Weights of a small transformer language model: width 320.
MLP neurons of a small language model. Each row is named by its layer, matrix (up: input weights) and neuron, and shows model dimensions 48-303. Each number is 500 + 50 x the weight over its row's rms, rounded and kept within 0 to 999. Numbers have three digits each.
After each neuron's rows, "fires on" lists the tokens most often at its 100 highest values on Wikipedia text that the model never trained on.

L9.up1084:425467476520501525527439473575559525407556480528498482500477494506510549497524559487494515477547525485465530541439441451488471469574607573619440564421446473430542492453442532498534532538466539492533483433440495500505534508414447442456412531506472474467432567436553549403532438458455453424491534510589481499535482485492532562509451529482559515446459458485463471615469565519487514498591493551516477469439410532361553497578497538552517421517668534455424434462540588581530414540456563539475520532487433485535524517448421506504509451619595548503585656453439477583490476557475435557568459509461527497428505541593535461518451491492512538474501520528530547440502448419532511509545387448463416454476440445463492497450483537493532487516653471503480556525513455594517532522575556
fires on: " ", "1", " trans", "9"

L7.up659:552583518549494532524497461480459538449495539531414524597533380469337517519413545496514582539436465492468487480421533520507532534516475544455541444535442425527412467468442416528433512428623507536489505568468436509501435503532464511505592445502483423448509437505487523518471483520489548604479448420439499538520601443493470530551452476454541553482537551530503498516454506531473498531512541554570549527498448512522513549529415498608502429540520540510455441460572551488465436486560504449538622472475537500436575529523478558469557497424506532511463500417483432467526442525575526407564460541511431506552447451488537473468493531516525469418544506547433480397500487521537522552497461489497478494437593564522496465508532505469347615456543477405461631542505526440598445523454548
fires on: "-", " and", ".", "\"", ",", " de"

L3.up363:496534613396422514465576448527550538448494503512503468524463477457495445397389496463468526445482410493565502462455496422573515515490571532519455521495422492471505496478536560519511504412524468434507513449507482569517497480532465513420475457605517465541540466518552529471528571600363519471511653494436527455408592500606456499510435518512480479459475410465425438483512538496497573532497488475561490493530505542508514488452521437631536531532521466518456459528619446475487597513577516532505525408485591478564566457463439455478454501469474462539548486403524558528482574467429454456572384594505418432519521458450570582555596466517493519498507464441527511579439428519536580529407478492447390451610507468565523506548548510503480478541505463517540521423477465398592524446513502
fires on: " of", " U", "ft", " de", " Los", " Got"

L10.up413:595572441449516526492463443454456534589464411462479550553526512573537492496474522489519513545493493490415484474428435485544393506583532494482428468584512491542548581492384525392545483441474529552508523429532414500485451467493624485449453471440479539584550457457512517461505546531496500424502515446422452457560493408465462594606538418493477498492404461508521472513415413583473480475477473475550462446420509483448571420526456477559466498469546615476493542508461522544508463558398481556473595468565483543507464473515534557551439589553400492563489626485497552518528532482558429562499552472426549581485481499479539536499507513473541452417440450542547467529493432515451563591476429510505525388472579494523505494478523424521476562514564575429446500473558575505473550552463510
fires on: " ", "–", " Grand", "1", " ("

L2.up250:521518457535572544508522443476588551513477522417526505531562473561563466488448523549553458541583523494444414448468523446558485463492533367494586408486463559515524470612456527626505482498499445438512534456516560463396530526517512348490463526534538537529471534502522548550480506505393592441445557523484554541556503348589474489449543576480488526498512402547472549537452506438522525535383558501514454435579503534457413498490558481440434487487436632424537485470476497474444549543510451500474520520547405504593458524440522504481443398502480451431594443604504495405524469498413503595483421461511477486481532490510578524520528476467481357483497482511498498448568558437538464502527581492501513468491529431517533521520574516504580449481483532499472511457469520557480501454495582
fires on: " University", "key", "[", "//", " who"

L7.up850:515651481519456500455380544511485527554487562470486481469503531450424499546569504506466426567488450479412532544511507568450451493514536493538483410433469456552565466529512449539437575577523443604457578416575466551487519450479503475480494486608428529511544439541502517467463535514502480444498471524443508541580413564470497601492521437530471477515453581467507545525470443519503478469430505566538577451461436535489544457496530508462465495441510584437462657508432448426449482541559463553447576577547430463438545499499519591498527548462541547491425489496435462579506571416432507531493483468554641474568406552520495514527532543508519532456406496455505513389520463509437561434617479601492551501499442513531498514551495508540537466404590496504540499457463451522521486505516454
fires on: " However", " but", "9", " part", "4", " would"

L3.up153:472591567536486459509568437490467455432497562484554559467526566580470435427420596514481505432501414519529507563398430534584470394519490460439532541489527560541504436511458487496456434529461560429576562452577424495571482439501497509457428540451494449459499544450464527579372582437508560458581420530408495546532426445510499499630464457525473463443432517534462543500545448485491444476494394533541478568438475546480429417505537468544567434462479524539511518505548443405448538425560463431474478442538547479489508526468470449453548538394526407513504395527531498473460530494418465487511524529495522476553489469416539492488583461543476473550522484451590534558427547613450453465493537493490499555541542429606494521580414497467367517457432519511503567514424581496554510477509577
fires on: " of", " |", " the", "1", "ft"

L9.up680:525514515492527432562396428486487556504551551595545467481522436464504482516456490477451552547431539510444488552560554542405518542538398641520493563549459476451528543527435482506568416565510478504412482593517541528438521599413432480505562549443485364541591539546614551483511514526484573510544443485473495467436555529504536460533502420513549466485484440503490567561493547487482531458549462348545561458465468595482529530462486515476531474501530556513546404623533473442505468532557472435566484518457516466495565562473500556540494515501471505449558493479489386512554539568544425506488541454559443477457656501513551504539527515586452509490466502407523510507548493484473531527461466493471531407510470449492556544445604449445512495457517435546571480464457457511441440361423458
fires on: " or", " and", " =\n\n", " small", ")\n\n", "–"

L10.up1271:529488429568554564500485524611416456499536480520538494536489443477445515601508440442500491513480496575449424525468570573496491540468428426472430472467662505404541520504537408484562410572537510406557391436412539478470522482506544501438559490473455501484490489467499528535521507464568555483572499518525476544457520465563563513448517446387520484516428589497500429469513547493450445572448457534561441535540499525495508493421389520538456567596392477613568543463516455508485470453571476513475524415580487507476538533577560522454461539565452429542485527490462439573540497557569545474398438499481562489421578553536534485503630467482474429379496435520552402448539463464445539501545519582491465503527483525496551505514500529466478499494459522565443433444513553506457469493509575
fires on: " of", " the", " in", "1", " de"

L2.up163:538457506446425554461360416528560548427502471489539484495514507546528504508446588460488394638571433534502490560390503550424443401503547529495578469457561454525545460477454477532556533406500524549452485549554568611465456573536473484568601547522563398561503395408512620468474462505533491570483383619451439542522538438592412464564490498514513472443489571515519482435513509443530519444498572558508528536455556564479525539454471501446538463479499436570431559519533525406448513523495488537489409472472488539485494493442519506464502509405509544553483493436561556507485522436488451507497488385545388538494445426524484497417552519495449497531564582558530503463585580462588449502442457427452473600531518566451514433488463379491482484508493486498537502480487525534504565477433580
fires on: "s", "ar", "b", " American"

L11.up548:452559530508506474507433460499627506560414580449495467629476446435495438445367545437476491593466503547555505487523548572491465539460426513440497436423564504471548551503557496542549517503527466496510528530510499587493594462464487461555482435514426471421500452401554537501437540495482555485496503478602558487571464464459485455472564508396579458598458391529490468528570495521435490545509462496604514578551478605463450614487495576540584544498540519533557501475403428517642464501469435448534505477490457562381526550433500579532468514475535456441521541512482518511445451503513562503442423447463483490387536497460480460562583530542512470532501459505495507514466441463490461495391542519497449517463504537465496536412525509474507479471499416456570522555489504546509522439466548
fires on: " of", " from", " and", " the", " der"

L3.up109:421519478585538489475549496563462560529426531512463460452505567505452581492449463544454541506483527535380523486489502579617540504386454510494422494559500522535553570467565601493491507524486481496558514476514422423498588521475458528532575525490480463512547593455484523390438520417441553502578401567465530544479500643516541484516521404478538509473505492560566419559545582525520562489534488521505515516427507456498573527526491549466506593518479429551392431537438469527454488520576495409482547406472507580558519475533524523555478591538590547508406394509490474500481478523460594495523482498418534527408468451470542453481573462488513373516504448541509488470492485482520528549535509581557441491446491454518472360616505467513387531416539547478581520488474509529557480505436489
fires on: " of", " in", " at", " el", " v", " ec"

L11.up658:511496569559580469545508537570489506468469573490409481436539463498498538518497504516504528469517438553472468463476532511540562517497499461549523556501476439545489531511523499547546493519489544387524475421512517510574573566519510409463453469444473495476490510480572429502483564476611528473523584575493494510507586438563555533448534516482637485571575515523444509551508469593404479500533445437447385621536400543552564470493545488560534529557470391474425495549497405556523457561477544577511495536481526506513627501420561461510554431538609494570534489493398539538532598533474496475561563469442424558517389496529384502489490428418489441473522416503499497462385450491616421515564497456528503552575442522528521480540464492452464448387581538453493641515504503547534477561472534
fires on: " ", "0", "9", "1", "."

L9.up1081:477515513526598483489425533466484393437488473601576405451497469510380494494576484415534512481521534490523497461497561480462457499459473554555508439428517471515490491551537593478454538585570519528491538472492490592494521554505503536523550563464513548563500484539420490520433464539538518487503447587523516443473562580533486540477554411488411555546577440595494504489469464447483457568524524478483591413508525531520467498566552536486456562571546556480476540502535551457621556511497583562479475501477478444545486503454445531493448505569522594585456575485426486527532512577380434453424577504445426495529534523418495433477479411508623511572593487529548614578386510508553484594437485470505473457497472436556506417439556418490497569466518388557478454618514470523511459531549479
fires on: " ", " (", " next", "–", " after"

L11.up802:521482576544519515491473513487491617513426498463506521525530586534500445457499522554531434498498505493571553474450498530527503439377463468407536441577441492515454466522522412468488516525492463506402381574483480554462564498523479505499512447485538411457521461461526541434506528480533430583506557487462462514473487486561548410591428564465504405474497509641487452587468510404487474450432477532434546501515529587555486529486395565496522412573449421421614435442585532494487528525401495447530411562577562451438512549498498424480534453482552503502501527510554439518513552499454583577554430444496611492485498558429520482500552458533437534450522679503485549648516541489586537546576530578476533489450458471400510485527473555529494459537546498514503421485514436430483523527508547
fires on: " ", "1", "8"

L9.up260:493569350489490537379447491560463441388444466550560511569486433559476428442415459515540550489459556551417425473494511527501491545536476496451581540477535562564482450515560377514524478619430554450541350510583568405560488488582510523554476483506519571494494459455475474542409530519429478523494525576473624559575467550584466514497475529473538513541504490482523554476481439466464535476586506597485519469595499474452477500580603472587552527609420518530573507524503498490535452526506480527472437514526491405532489555453528441604455548534548525512520442497523481556472520517538498326438482498504580444549475517479523481510584501504484491470447476480531398549510463532565604513361521530591511552462516491550484553540547466521511456432483542573533478432519479441552429433536498
fires on: "2", "1"

L10.up404:469479487458503495441445501482573427627457414567508557444548445480467446442518468439520540468494428527458457439481405457563447479513509495419454469444508474420528454411430440455566492444486584530479565466512471504573454499487479450484675553455477517506551531432478544540426528501515551550468607474452516444437399511516539519478585486392577495505428419559457486482508506488440524562519531522551530575498515452498411540478496492446544524528552483435449589528501531526616509493587539412524472609539476559530451459446518561503470525451491567476528434542581522470628493598550503547497446476433444526442421501499430483553576496457460417411517512459408479550521435446488498563418526448521491572510438510487601480521514495501427425417512553483510496401510535447474546528495430
fires on: " \"", " (", " “", " '"

L10.up1098:459510526437474532384569484440454543518443497493451454409568547551534488506431373498595527474508416512454359444500523503498528500487494466521489461492515604502496523483457472500517526409466528540422559473435507555500481501601384495536486519528512456512382458426500498548481489588502532568510502464402518501514583477553493493544548543523474483519451490555495491544413459516462406562543476491537484418510471432492475422490546469493487505424464516572384546520492406545518435497512518525515525530510473473575547444528504586522499554555543588549471429444549510512460542444458548480443498589463577491516456502554536497495528416538561407537538432468438498483482443493489416438535507512635535464446538441532450548428551501549585548487454445454547517458537588540518571609443578
fires on: " ", " m", " ("

L7.up623:519505517501501366427524491596464484498483480504480462453537494517559527467481451469568565511510603535456546455470485589466534504546493393526507429536493543381432389510549472547506497499595471562365506516425503519405398438504500465482487564503468503495436479434504463501505476456470496530558503422484517518502484439571394480466588572510471433455555514469432515482518391500397523521509383531431541589546414472437480507570435460498518571598482531576454592606489576464591521464472519520471485508449529514497508483386512601520450452492502481477574464608511453551472504556534430444460529486441556515562505606531528542510531417472588531482452470481463531515521515490603600470449425506519508554529516563500458449557401511561465595407503625555431445523478491501515535425552441
fires on: "2", "1"

L7.up738:522518553543509493480496504456433497597572555502459476507408537450448557510586546551440462453547459489551562522497464490516535521476487572506548509484479515487647388479509441491547525550422422544510432512512556564579538473471527562491427456454492465503487508558440421568482473423454487503569496433578498482556501546504555550547520470416457492548475576478602455508455476447419512425506474611582562570505503437515490522503434410511435376393492448456530563597548509472548510542564554405467372547465509436501531504504524415492474511462428552525581490445492535429500614526497439468444495449537467430445584437483473485504529553449425505523482544473459528568568496550504492515458405514448468543426606527454544560460621401562533459481430437589544535459481436512554519474442510
fires on: " It", "8", "6", "9", "4", "5"

L2.up1045:409496486465475470457516439506525506415505523426508503539547525529553457512635481467547502451498509506515469519514493501460488504509504520502393474501471474507449556498450536555522484571457362477449496500422442538495502519539518361455526517477411486526528506477480495491537538543437474461550522529542472482603485529560629519559487505471521590549533479490490585453426544614430607542552419565494566412556396595488515547503504493451491406522452476398484504510621470487489514514473509504503515492536486476506511514594594531498549524570518461535499522527563433473584443545453502495627465518424456545556473512444469523513537529457491533449566498502519480490451441615525469509601565402546522455488496469486507438501501620398563484520547587559474532529525557484470363490566542
fires on: "ric", "age", "uter", "el", "ages", "-"

L7.up150:523476514468520474483510524479437584445534491482587533513487515483511472493495545511437499510513500490558586429575374488376492452487459450498530463499530546507535458492409475504462513396502435443474410526518490496498455485542404574408532400530423461475540514519519532485478453518502453511524583453507480485535567614442507476592501522496592502582529466453491377535544464447452522478497517484486458442543574530559520396565427527565523537439486527499610510568529441420499550450538517526501441547457547405422494512445550528488410433448479544553509525602609564487557473546458518423534476498462507487552502571558494460354495475411529509495450554552523490522508518546454441447531406527584461510507493542500488454596493455434569502498591436522579516487591463495439525479584573
fires on: " ", " (", ",", "."

L9.up824:474495514474540572494518522481441542421558545445611466449463397587485351508501538510524396536447474480554519471520523500510507450497525531527461537503536540527478463543503467429511535491498479439432479493465484512537491455547521520401443505450476466478465686499461506526590482518535463628516545593520492577547504526431490488456483525458474606534493496432404521605477607442558474504506555543472467424438500498549479502579426510451454574494512536578523449601483463491541515477525555523503483465532484570450552432483508497425381504551523491565472510507471502513520480482453458482514525593502481471572431501452470536536482478386511559421525411584519502503545454506545562568472454510569502474565455495396418470474505475606431551441501455544460484512449512527433442545522523
fires on: " and", " ", " (", " who"

L11.up935:553504484437478464580486481513444529518527540535585542503470502396487598499489472442564515386501596550492476474569531506580500577521486429446539566480457476560520578512604511572474458439538503499480431580490566526512453621471503504576507494421489601455521493474438442506456462561475541453475410514566589467502555523486479553507498533498511370491491494513515496525540518505477593478502454584455493532528458436439533429525570500527520450608459518447493597531508424523449481505489507393477477578448552494523519422437557498526489443463447584457549438542548494491537507476444431560434472543573474558374502497506572482543466399463507436550571530561451415558467477549581514550502449538464481531485461529473498493494479543534448575430572523395519434556432520469473481531526431
fires on: " \"", ".", " ", " (", " un"

L7.up461:454551532542545500501436508531481432480485547504453393594508474508460491572499567506502452588509497495574557543557429478515593464482539551529529489486544460478500478577498387445535572489496462428495397416520542574551538473475522438546595491483589446524533530432392488493520466471525465523399454509533451435467589576413521553473447504456482503573487544567525511504459432515491528481610461551483456515469521433545590442460470508538487475440471501500486448441510515471578528479439543462483472478467509553537573422449517445453443586474542510548517504530501569464531517496545371489548460518518569526539524536463508442380467456426393527525444521572489466508516500576443525532450520486592556452594511557500406589580491499526459616479540501546457440438429537443448455456437449
fires on: "0", " later", "4", "6", "1"

L10.up284:541440450485472509395476543478505456507528482489627448446551504485481462428528514452552417517493595553515495525543455494537495479504476561518580593528514538531463435542430472474447462496513473480511489528532444539555587554509546501458533492545569501460411559470461596533526555455496422613526445523567515545444572486412476474493503490461524446532550503548498443440633526552477457638534596470544512337519524472393451509463586528409483515497533481474465469496597548494545450477499488592457520543531433517490495465487608549533510519454420426381524471546549628555555440491449527525595488569431488537530435537447487416440374517492534581484465409458428526527477484520417478431530558519478517546403549546495574459541531456492482528514471460440440518550379477507606502445552531
fires on: "0", "6", "8", " |", "1", "7"

L9.up865:477502470442499499519546435553516479539372545506536518470430462458557487528518428580567509473474413470584524449438522452531534561464516429490614539484507511479535563380468505526526511522484486499441457460460505499472505490615543416519574492470487574529527465521455444479513549485569519551492464437520563503391489479464473449556610449446520461421566524578438557571513497430391398462546497518520412445433533552514468496468586519450502430481548505421558509609509543456555510585631476439449485532455550468465432562442467517499436517491525459532551505488457463573513546558546562512526488524479464478526386559537563544484489555471467497561467579491528473531454497496460473583552516472534486403595451537459499618530543543522453460440565415429506533404464501541580617664446510
fires on: " \""

L3.up1218:422443478553503509512481433531449447509517540514467456506514505515472617461547493505383490494478555591562509505522466551545547473464460436475498501461618503505518514463460403472409475524431515519514484538482474615453451545502533469447568578491519477488525503549429565530486484593496530507424458539567414433491430506446540530539460421403466491571475516412561483492480499418513515405531570512548438584556421500424523450475511620470526531395496445481457552489532541413487595585609499415474496557480498557440456447526417492425564443549447581484510646538606534529469439534565396585432577396450457499465524603467527526516450524536495474522527560501560536456516490395520449470504429419543500489561472511540535513553459442486407483561544552520459566472487488546535494590540461
fires on: "ar", "b", "s", "or"

L11.up551:567493437535456471495562439471473478569503525546518527481483508549458519554460464474432472591518458465508535509419401480491531524493533546580415432604535504564540524530457574356552496525445569493509422432462460575542479490488496547589428510469452539465511519497503460491538475577436498574535518530456538511487545420505525486537550537493582551483487500595526386536374448533472484511470464493487481487479502471411477544467504487542433537547572537589482459469511475493548493454547575646484463595581491418560544590433554474551462549544431460572465524596533512546458518438589424513445519487511504479548544441509490489459542560440484505524500487499427486633503472454481500556465460448513425389541493548473484573547448465506504565440517664444447592459454490549520520546446599
fires on: " S", " ", "–", " N", "."

L10.up894:455547429497499599472430493517547506524499557529499514506464452484546483548412545412504506402480497440503478558509541486447521604506414457495578459609521507488504534444520594456415533494430564504549559477478475505589537532531464486431581479466536527501445575475453521465560512516477488487399490547422453534487542469523454463535531486448552575577589479543595445491455568569543409494525444560534522453463453509545526566420451504419461515521470480577518478489481508470421521495406436535501514525557442385522495514522584543597468511362447469516476468377539610471552478456523527544547519569448420510505454574468507423463419486493434554550461543394354517446515579540558553486471549573473473580405464584462505479512417490491462574487457566471542466450460426431502510467537580
fires on: " not", "2", "1", "0", " Individual"

L7.up84:536541517483584438399520400513582454533465536595452541477522533610542486483527535450474462532482398544487471488512505470485522411437475502471525537487522459441528500633587395515479500440494394542465478555490548573447472387539446445499444486439517553576490515492462532464544507465459552496496431460487518469473521551551512539483491516450610443442567444534495516522406484525526456514469474517430530525567469453512451474412552448537488480512475613559427516505498486473458417523546408555505585473447502545535572524500545470573471556507486472476613570485508470530546479626537559598542522515426463581450548577527476456452502501534495483509433569461463501450551532555559485446501521461537516478580557557447477470605435480606474485499550468467416568487497504580553465476480403
fires on: "2", "9", "1", "0", "3", " as"

L11.up1056:527566469580500536511507399496480501547518497569462407432408542442479478554493480561424474509448449433540543442529466546498424498432534519418500404477514538495566515480527482544461469469497498530402422500464498474516438513464507574510539534514427538409592556457526530377436495449446535433451533497417454484451550521540517419439481509512571470518498504463534486569476613444407538450493460582596549552538521402555429558484464503516497505567521476531587532451447588500515561507485463496483472519500563503400556577545471546439504485523507391522539516463478553520516529477540472552616504567540542483545422467452511521573449477544418519382495537517574524488510471562624516461485494380542412495503459571506357494445473501554525552507529586489500533545463363536482542437475450
fires on: " ", " T", "1", "2"

L10.up710:465524536459546440469432596426468541375526490505476513471537498510536515485578436491572493461474549411466564403540540442517553495509510378457502515484565549485475530533562516548484489565538504454455512450496432553537390547489490536436471528525581433444516518448517552468536508516516492444577455510545525510482425527493493568509504468433442437636518564610432551390486511513546479514540517521574534472591488555552422550578539565538483415504513466414597553471467479528505392492539538550521446550436653468558506405512465413550475471497474500503461455491447524430545581496491495522541554514465447534414488531479476524580586480536441513545451502544480425511422538476590563410505495506465515534445456467554530530508444543417537514463467423558542539506419529524511456579566582
fires on: " ", " number", " |", "0", "1"

L9.up409:467598554519560567567532505511414533539558524509447462474526461453539470481597498535501357587589462426580503555498519483418553493528409599512513469506481595508461545476443438477509462416552427442431371437498517588501507536527515585438536504449556411409557580463450470456494481556437549508455488522529547489425516513556438437503565537436514465442540444503571414478472469493511457585497501445456526500496535465494481521546594553532487535551529539475494541456615400521537484557445490485513510477567530519465474458499530462484534426463536561493529448462539581469485538581592520467513499462495617418545565521528458546508518546421515477431551512566464500519475424587590442497530520598511552470437496514543435520445518443496548468528472472457515562504492513473523527487513493
fires on: "1", "6", "4", "°"

L9.up849:485503444534533423480498482591433542506484524507484452452508533519413567486506456467487458568452611384453525500443469588525522536551483556497460489486497494553542492539558591519544462529463515459520425514522518461546547474548464554440513528473634557451528504515491438545370437472420540539441533595414504544502455541498486533492528487483523488614434479461528594515481468528482529555499540469481501427501551511461475522470578489513538486607468432438418476539604400527461474436624404465481510495508507526476449540481488489505479523486469479479449481515523501565453547560425557407549615540521520548479532476439484480522505439604395452466535480438598445478483452442459467540428465550523524505483485459544594500386601389492490476342456572514547522557504592506439473445469475
fires on: "2", "9", "n", ","

L10.up479:499402479474507601529499491538555521535517539477474499506533574490493455500451502494460493474430495509480438509524530405540574542530537476485490492582519478499501578616536482390492580534480590431607487515440529547541440501490499468522556524484448451466473460520497570522404540554585428548463496441512510577567549551551503565645463502504458563536556526525556485447489492508522517501546497532483368506512542462455576565538480563581574494475438524482521512437568498421495402552553500447506488558438475495446543487529530460566590493510485452477468400519561425504485588523563537363515429443547512506535416543529467460537569484478518503602431506390479469406518498511496633439509446495517473549538520490521399517502442520549500514514553526552425454461458585385442440536519455
fires on: "1", " |\n", "8", "2", "0", " or"

L3.up241:575489421441489452524451432413565473573587483421512523533483490423505516514447437548448560511560471424510567620497527543506470436540533542573530366480469627456400416424466602453568574512494447518477515565497491507480565523498467526508543491507575418469489500540441465413481583466413489457553447439535468467594445403498465543519514511458537469525487503483485580477592423525523460593466500564607558507466500520497534545527530496535547524560556469467458469483528512494531530531390499396448649526447510536494525483496552508413535451495491549484449512485496478491505516596545488536426463407458520583556466496472500533592487449457523553456511408525505579427539552478370482486473558402483521534495669481467536430514520510485432485525578456542549474505549534528547435482480480
fires on: ".", " Carolina", "a", "ta", "y", "r"

L9.up802:420484462364562506476534548417473499421587459535525495579414538642417533539488544440553541539526477495462424517507495474464639442417437433460573483548547488487520521477476494579520454513474617496401453562474504574460535600475556368446389484479453513485629519504540531450463460451484484443433521506474521532577480539389499521452505454455517451570514561535471549504482495561458534590585419544505519566433590461504470470482518528522428505521452461455608522489537456528490461435552467510570582477510482507485534457456501450481530483528461533579569453549454550388455491479540521510484518435413500459530488590491514480479448521507452560523519492471537565494578542611574568471523485388444476491372544497433470514479475581469551458508543515468585427413488517521515503519523558
fires on: " ", " |", " /", " Griffin"

L7.up853:451532491544506428425537527564556467548431575533585529502492448478484436536459471491542442508484446520553536549511502510491519531563483521516506537489511476477569598537529494476495436458415524414498535512365555550569393477493568511495476494541580472437452502499488525509516621561464485536565588572471559489491456551431482571511424446413494525609473493559510518464483489413586525552368437583499492567420545476513534538512533484511491543546596513561483427514454588401445486461599465513534466535409464558464595537489455427480438524531489516406496517534439458502568505487451469545528486493585498487384462479425465476480544528463375585460395490474509468474465477540465465507443599540489555490520493552416517552577472431450485494543490513594430508441487442370646445532491533
fires on: "5", "3", " %", "0", "6"

L11.up994:583558388455432530509482448566486462426430533647519539465458485494426502571586507523507552512518525515538489495446502548530489519524452527563471445540483584527544462450582402576544415445546428534425538541514573553541478591542536509572569483517528475536424466557499569509507500487441496420461443519557497532491514566519490436490526487396562510530525467494562510481479412385522561470592479546534533524554442484441529527530565485488437454515505486490596603520531462557463556449574580447515496544429488516546503484472515465511445549515450516431518457502524435525613531523524485552516484494435453439486463530465501492472555452441483420439580427505499323559413533479557497443573490470433488484425491491446473490510489509521380559502482432392559493433458521504523447570415502
fires on: " \"", " on", " un", "1", "2", " "

L9.up695:421550417576396415468413508492546492447411499462529606513420539548445532468433463540551590509477632490476524447534532520529530478460498524510456514542509472570516467370438499568474495532476571453450458507418486479474501486466550462529594442511517378497531519496337469609392526385498443476556582501476503455538616439557548494532500407519559574541538409520454529526441463382488476490499461495511362547482516595496485475509404500494518484473529432457517490494457472475532421474502422581488527520587538507507537489502555481581424480557541484554524543506523474549531598489487548531436438474504543495536522509495494567519494467491485528464480473488568546534455503489503438573496514524528531471525456401381486506481496434539573474466469517516514501560541475558490427537499490
fires on: " to", " and", " ", " |"

L11.up780:525510586639578491422535503459441593556578603496429483541580496502475463438523550534427518547455506537536465543442565496501476434445508392571504416456582573426565535502554504555488545552470477536444532486485538478399472448405555495549478518439504439528505485497536540422511494500515471485507460555556489441522546490520506536480588537499502588412519352446458518507518433606448523429355460498468545490545345467479475483515458452403533547507519522372493516532503477500464476494464496489488562589635575519493451571559474477556451547530451471530486536564487546439553461526517571550532472501413567543518510499450520545500491599498511553458478532515495384390582472533387412511499453490453506461548526433506491498472401558551487467579483467410520517441433546489508527482537432
fires on: "9", "1", " ", "–", "ew"

L11.up810:411510556543522497506402559456556456546479465517447463438551532505401560505465561485381417504531444401471436447469481504473579431520507498529386503387525439489502506476465525498507399407454398521471462519562526575469539535406497549567410502588529603393455399419508541483512514507558555534469433455478577438421454500425576426491602512540444458482580501518525545516516480447582467487535525512547563555518529536451467497568588494503543612556512438527474533479569509484520449447509540531541488515481532480496480461460466497537565542574465602576470422551520436523451572467545507495504473542549525527468496521535542513428537484446609452500539548436539569516468503447550449481477543456484486526487554503479470511561534472553610472571634530486486432530501444603489480595561510
fires on: " ", "–"

L11.up58:499458496501596497531439550502526516479505561472455455477472445545573497496479540489505638469447460464439449500453520533496595457533522508455469401530416473455590610499434496445575564526399440522545548411428465504433470421592619383571517519433486439517541560517563485492485484459454511474463473446471471489500477508482615448555548533422465515467456484533551508452561509400485418526491483447555457542489573514493392463475538598453489589441499473465555530483465508516531451452540478506486560559417626450461490497461450496576453505582501491598462450509560525478494615559492476490444493544468569527451431423545477563623463520555496484354473530425491440431500480512586550529540440403465538518531458432446490505532519518567551523500512493455478471464419551515428544507510509
fires on: " \"", " '", "L", " Le", " “"

L10.up164:520487482439473547506443511422399542514529507475571506427560527551458585520494495498496548452495431614535432518522461580522441496518490453448468483512371542477543494495480506524460574526537573452508519519499363434538421477528590526538560335608379490522543466525573413377500452446514535506506505508434558490493481466481438487634520538468567594530515551391545455544481544515501545429540476548464479583455444455564414517456498527515555440542475544510503476549471550539473492487527470511522499508459482479389562554533564580441514495497474477555418470524556493513447565568495496485485441508489450463372538478507610467481519531547498502480476465531522471542520543493489571500367504509454594514476582547461552511454518470623475547451488364499520506504540510421549515444466462
fires on: ".", ",", " ;", "7"

L3.up620:468526401410505508546445481458450415582590452479504479525463500533497490526503475392541548472588456426503528562433554537506516499658573444495467371493587596457458529407497552490556476481454492502551502516504608467611532496523505550462456490505572552485609483544469501480525511526503479493506491645542421450503470455515565563536509551528478553531453464448559466458596542564420487424487495534433402561472470537545496465503461512503468484559476492491549521492560461385508496445547471492434612404435512544426448567523532496454525520564493452397479583511457510481494458519569475413569529524570438529433523512371553457520493623511539588582568434535611476468454516465520502512549449478622440477489522506536468453520523474532461476506530579506514456501527506423477491509532599
fires on: "a", "y", "ot", "as", "ens", "ment"

L7.up572:522504473473550489484398501491483439518436514544457454458490471618485485439383518595557501499428530516485478419551475465544482455511508442454441590493532500543528512536513496529497574421444476418540406525394594509447514493528397526501584459511543491589467619465567541557491479585523568599428483587457547554422491531440469472497519528524483555468568428564485507539591445501496415452531468503460556455431471479505423520503465517522494536509524569543530510405592475504540483429466470468490450475447509513561496496477479537521446445497559577494586543410480543589470520478579547513445495596491567549489468515458393385517479519539562462529489448540522590472460519494511494586543484488506509565474443436591467489456556530506473379525552588594491429524500599520402512494423541
fires on: " ", " h", " (", " H", "ph"